config = dict(
    n_layer=20,
    d_model=576,
    n_head=9,
    n_kv_head=9,
    head_dim=64,
    d_mlp=2304,
    vocab_size=32000,
    activation='tanh_gelu',
    norm='layernorm',
    norm_place='pre',
    norm_eps=1e-05,
    positions='rope',
    rope_base=10000.0,
    rope_fraction=0.5,
    qk_norm=False,
    attn_scale=0.125,
    bias='none',
    tie_embeddings=True,
    parallel_block=True,
    init='uniform',
    init_std_qkv=0.0208,
    init_std_o=0.0,
    init_std_up=0.0208,
    init_std_down=0.0,
    optimizer='muon_variant',
    lr=0.0107,
    lr_mult_o=2.0,
    lr_mult_down=3.0,
    beta1=0.93,
    lr_head=0.0075,
    warmup_steps=200,
    schedule='wsd',
    decay_fraction=0.767,
    decay_shape='sqrt',
    final_lr_fraction=0.0,
    batch_tokens=262144,
    seq_len=2048,
    doc_mask=True,
    train_tokens=1393000000,
    steps=5314,
    dataset='wikipedia_en',
)
MLP neurons of a small language model. Each row is named by its layer, matrix (up: input weights; down: output weights) and neuron, and shows model dimensions 32-287. Each number is 128 + 32 x the weight over its row's rms, rounded and kept within 0 to 255. Numbers have three digits each.
After each neuron's rows, "raises" lists the tokens whose logits its output raises most directly, leaving later layers aside.

L16.up1597:150126149097172077160136097109159092103083152142100129109158100182109144126137145116112086115122118151116125108172105130124146141095114153126045144178139117125154118134086095091150083113102105113132181088146126135144108140088132089144148103086119157137116132087056105141132061132047094067119076161191127161105133096138098102103117110111143076097113121140121117171142159112132150096121131122084110113106114086088168131126124119162111077151120127070162134138165074116143104172095157128133146095085176158115101083214137140165146167120078094159189100066187121131077131126084094211141108105088130148144085123124174055110135113096126111146096096157174161149144116136109181095117104090147124146150149131191139128163157092114107138211201128108134147113189193137182198129097124
L16.down1597:170106105143128077186148087176096104097147113145160117122159086109103093064143083182084110134142091121119161138150102140169146151136161154121144210162090143090131130143128130107155114164071126159171042121098126169123119106150149114043134116157072096066154127134146155126169062136117148093107117108167154101115155114161115148125087075149145086145128097150174156134109089122055097079113139147079164129144113147101149151111167179158190112139124182196094101114104107139156123112106132166114101097111133142108162147131166092172148137118162091182175094112217110144164128181116116141109089114096136192127109108110113164061192192114110075089129147154150180131138083093170187182118147126147136096117130127078137159107169196074105139168166104153074168142113187077145128114158095
raises: " on", " upon", " Islander", " On", "se"

L16.up1937:124144154068129150130157178129169121130088133148102185058120089122125109102120130056103102115139164161114104141096149139110132106124119124096182143078108134205119160139162074153113108139114131194082086150210167088137132188070188125150097174081216132118141098111175114082113093081111187130127081140080160129145109085066106147206147123150130101113129155124173169121175184115101151119154132143125138098109068135151130082142115160153166072104154130097096076133140123195089162148131119123127137178160173098064158132174110131152153115171090118122079167155163119156133105158106089141198113143103171154160209138178046132151101136109116087119114080132133145151155164124120145144119055138101160114152120077088134138068095176122126102067215147115151153114100145076153102124159134
L16.down1937:200160173106061113134109136121106086121132166158119075108114100066137176169109106095077132138138155159140156070098127127108189164112140096128169197164059149136174136112111125189111123091134153168195129173160192149126123084123118172113072201112077113103129154141131105151146079116111115158147124087143128078052138153170143132169125184123108106147148108127096108143161101113096149182162118103143115173166103114147138108131106138133062153087149090160145142122087133104153088129164105100149111106142152163127149106101155133163138146149075164128119134109069124137093105124128134134169134148164136126117080148159075119091110155106093144129132102126130097117128158130152130129101082145162103127061096159153107161138083124106142126107124129078118071188108143151205127100139149
raises: " neighborhood", " town", " village", " city", " district"

L16.up410:102135098119142121117115167138107126148065099067138098131108100170126138101092080075131140138154115069150094126131134149140091095118113165128128145061140102166098097166086143110149107114174110142140086170127154097176105125094157138092094130117088085088076145157126115143091144155160055136103105112101122162116153113157162104114079152206111109078083112128175125158146141096066107172137128160158087123146138157116131144094122156133129098109071100172177114161161168163153121138115146121098112094138127155091155135108152100198129146149169116139131135091142158079149139161158138105192172202150124101109167144113135101087143161069119137141078149145105188073115110129128154118179137106150146120117117116106136087151146080154116095189107062116069213096153125148114159088115147
L16.down410:151150152148080071127092119147154133111102169156159182123144084165134114118128067153151163127128171108079137157168107123141168116174129109124141162100090135164127096085083183109092163159094158095140165140076191130145052167127184174174134075111171151171154091187182072108146176146100161123098111127094173128220104106153110064100179117119148198114111131176101150104080142082141120108056105083125126154160158163186201115132112145099131079130109125135180132130135178163187143202108157129188067115172091154147088118061129179180121116050136118065054078106096142151104161098172083106082113121150116098178171177117100186115109131138098145066121116137163116150184182104116171096182108133157083086128112119094133158131135147124106115095126140174116204143153124115093115114074159
raises: " medals", " place", " placed", " places", " positions"

L16.up614:134140084089166095126124138112124131136127172101113146063153127182177186084112107192064154132136167173116170098079134086209129100185142126106141150159177127135144142157154127163126150112098185124098103124147147093124139130118193101100132143101073138115105124108109191107131099125147171123160141090105101093108168104091136112122150194158122077155085092155176142106143141167135121124129102116200131211121174106134112142101150132195144176167132115175147149104092131172147185100180149184117109158078104164187135184099141128110091099151101116154164131113114170118173092090157171136127119113174128098132068135132148152154176105123159113107161081089178068142156116105127084146127072149209116103127116102082123155112149112146101121140123117073089070092113109159172133122138095
L16.down614:208098134139099134105071141084170092096196162131134198137088131157170200121153142141133120134121173111178161128062183161140107131141121094129121120116115156149166134131147092137183149157092155143150124150124132164187093137169114152071153136097074095100103120118120136070187110146134134147138117101110145160120171103113150111156162152222121122083111115153145097139153123157112128177138103102153095137180139189107156121103105142149168143115111157145157160140050132188142161121123159147124096135121089157202136122135088144088149122099142115143162145065164150111127112099153151189054168082141152162132137161123185154148129140093145126118112118172131107207106117164117111130152136133198116108096144082077120151099162105093119142150128175137109096123107154116161166117106114
raises: " lives", " uses", " plays", " reaches", " follows"

L11.up406:136153101179131160145086142154119167132143149131140159097111165143169114121141102106133114105090152138157182154099154173133122081082122094069164098131068122136078067114163137162142098131137171170125155107143150167128186149171134121151152169084134079102234122134072112127066172158078156101090147150147134173117125220128081150125181132173104133110096064119153092059137082139096117119160091115141154151136140153123105064148172096154123130125109082152141102131148157110119123056153101159091152158114124107114111086165160176150152153135117150157135143151083102165098134096143152049182108113100158160114122183115106101155124103177119123187174157132141141058159084114150165149156191133115119100190106125117125064087137146109179164157157106164132153101100124138165179123088098
L11.down406:127198114137205095142112128166142122146093099129124093168110127144153115166082159101098112138149144215092173073117095091093131122088138139144154118142122099095100096150127139095104092160160136141113145141137115148108097125181131126130108087097095064093158148153156102102111129202176177125115128123167111124058147130087140087094162146113121147092111127165093109076053086204122149168160147151159126155134132173126180105093111114178128166114145178100179120110164156111125123076114064116121158148113145105147082131192131109219128134142112085093142086133139068155136102090077126108135103164148096149140104102145118126142064120161131114149142075118114172122184082081122137140095146121037095126126097103170084159150158181170093181187159131127114125155068165123133141137180084
raises: " people", " Democrats", " Movement", " People", "ites"

L11.up919:141160163133141135068159100139133148091075116097170149085113142114124151119118145076089096100187140095056150142104116137088159113119129126155133168124144131123177069137163120142111097117103136102098135118123108125094152123151116152171084127117126109095126138154085111213092146124190151092187138143177104118112170132160099173073114105106117130088177117054168126169107127145139182144149163176114094104132066119098108179135161129104089116171112139156157107165123126188149135087120177096151166121179165123089167156126138177129071106128106168187157060086146063200154104145164076135129121116159116171081108155122195115162144165189094111128159108156165133086108073171080109144142091122137105107090175103084140098117159087103141154110170147120113113144103059123183165123190125
L11.down919:154113126102095152155084095098139151099113177178153085112146094146127173136114138159151119076076155116141124129154130095139157118125122093156128107159143086180089108133097167105119184155093122109136127146160152121072080139141050131144158139144145150089129116134123112158174150077121056163131118122148133132136091071081170109133145151161102127177120146092168167138140039135100148184134136165093155132071190190134104166126161129166092179135119141154153103190141150176111129083151130092132120149128128146192125115099145154072070150130120151115102165098153187131089093131112136132124101180121132176095169130068144171158087058215131081095104155125120165140144108077121117167117158158128139148187104167181135105105166108093162060112070145083141091136086102141103131173125135
raises: " from", " From", "From", "ee", " Bosnia"

L11.up1710:125110145118049127084163109127152107145169149145147122198140124094104122116204120142098129127145151144114119142088130103132145173163140140121110121139134139120135152110137187099114129130125159150126120087096180112181107177162093105125135156121158085131105150138121120101136143084114164088171177188137146143106080182143090143127133078105106125202142101094134108157158119169120068105141113098139128155162102130164163127139091089088111125106143175123041086132138131140110111136160178115120110194139123095125138137115137107229127147183134199097118098169133102116132156127122079096135091189106154148129063140161055104118107116079133126164132171141142151182088091106149100136103201114116118103126164134145127137063164129113124169132137126138088151079144112139126154076150136
L11.down1710:107073209100132140127135065115105121116144088104101145128105062126132159137103190106115092141092159130136168103175117180048176122139184076133109106126150161156089116160120123082135158119125129084157143135111081121146159152107081085138110144123085109126144150188084107123118112147091155134087117172180115142121159105146155110114105173091190155101198127222064157154109096105147133104087113137098109121129163134125156167140103120124114113121105128128057093114079101068127122130048109178225065168133147166130139125153097167115098109120133119130162110117037096142096113160181130147138127111119157146136078173130170145168122135111119103129169147132145167145098215105124176171173172127031171131135125144125115168154134115122140104123170124127180119167144156101195127135133118
raises: "ism", "ity", "ist", " danger", " rules"

L16.up2185:142159134136126108142159142176136100168126106121154159154164148105117130180137120094135122168133137138113134101094061140125161138083089112134129163088149144122096038168157103081156147137149111114122102125139121107169130177161104133184122105162098075106148162105144136137075142138169093112102107072108139070164115176131199166194089141125151094120094142113109166097097134094135124103116091116133170134208129117095047137181194152154159187142109090152115096067000128163126147131086116169126143164176083110107141111124110161124172111072103106103069107118088132127089215092079104121076138106152166140152129052125146179193138140142124111170119123107136133104126169171155164076141141081174135133121176132140165175131188169186106108083138107080100121126109107152154156163152110
L16.down2185:149114127074155094127110137137136102177141117143058099117124088114145121097147124145084150166136147158131146198111184130084155155077111192128142136105135094179053091134076110155072091136078087103180167195114126107103133140113136152105091067160179146195159168153125138119132075125118137128127132105153026135132144102083137228147113125106122171082156130132146096091150140126090156083126126092157106115068087138154127160139096129127169139129081099124176133153152137119114125137152106106154112113117160062125136101136140149102099154121194160148119140100087085169124112107135124143115118127139153130180118114164130157115123085095156174099131116135063085119134169130183173107137143150139095127119109150143139128168104132124092122092152103164114120124144070138120155115120110
raises: " about", " around", " over", " approximately", " more"

L16.up43:140127077160100122129171201153097125099089136133137096189093139089154137143113136088061174166122183148048182136118060189128159160118073133128151122160190092180081114120088157154171099095108085118110120155114099132110128143080160034097142163172119106192160193129110155100172107117115167091137115096119099149157068134179119126120124179112094120132099118135129133128126203111085131148116137158129141090076166149056139144131139130157126129141168114140156139147080106145193128134070159167084173139144164130179137141118165131128088110076135150131164175089154176139127096123200144139116165093089099134117163124119121130083193099080111072145169121101214133187084163127119148089081159093110128143122155127118184117100089114213136139134149092140139138081099149139146086159101134
L16.down43:113127100090140104060088140174141115113185120092188139155185131121121151106116118121120099151146138113096157150170057118111140097186134156206103153126083151123121155132085126176121099194106128135110126148126128119107078184142126130112066134159134128132086106158118119100150129071148073186142131062121097119139155090158129249122146099163119088090107096121118055147132150125099156105110099077154156134084155145124153132129103108136174158159120172114200124117060127124127176131143107203170101158192146108106181105037155124162175075049141103109136077077130121148165118144126180093142124156141111118135145114090115135128113157109159139198126157077171111130134208089085108161141152129123130121128113150124114128123088104071140169139137123073147184125087088125126141150130134
raises: "/", "r", "/10", "u", "rs"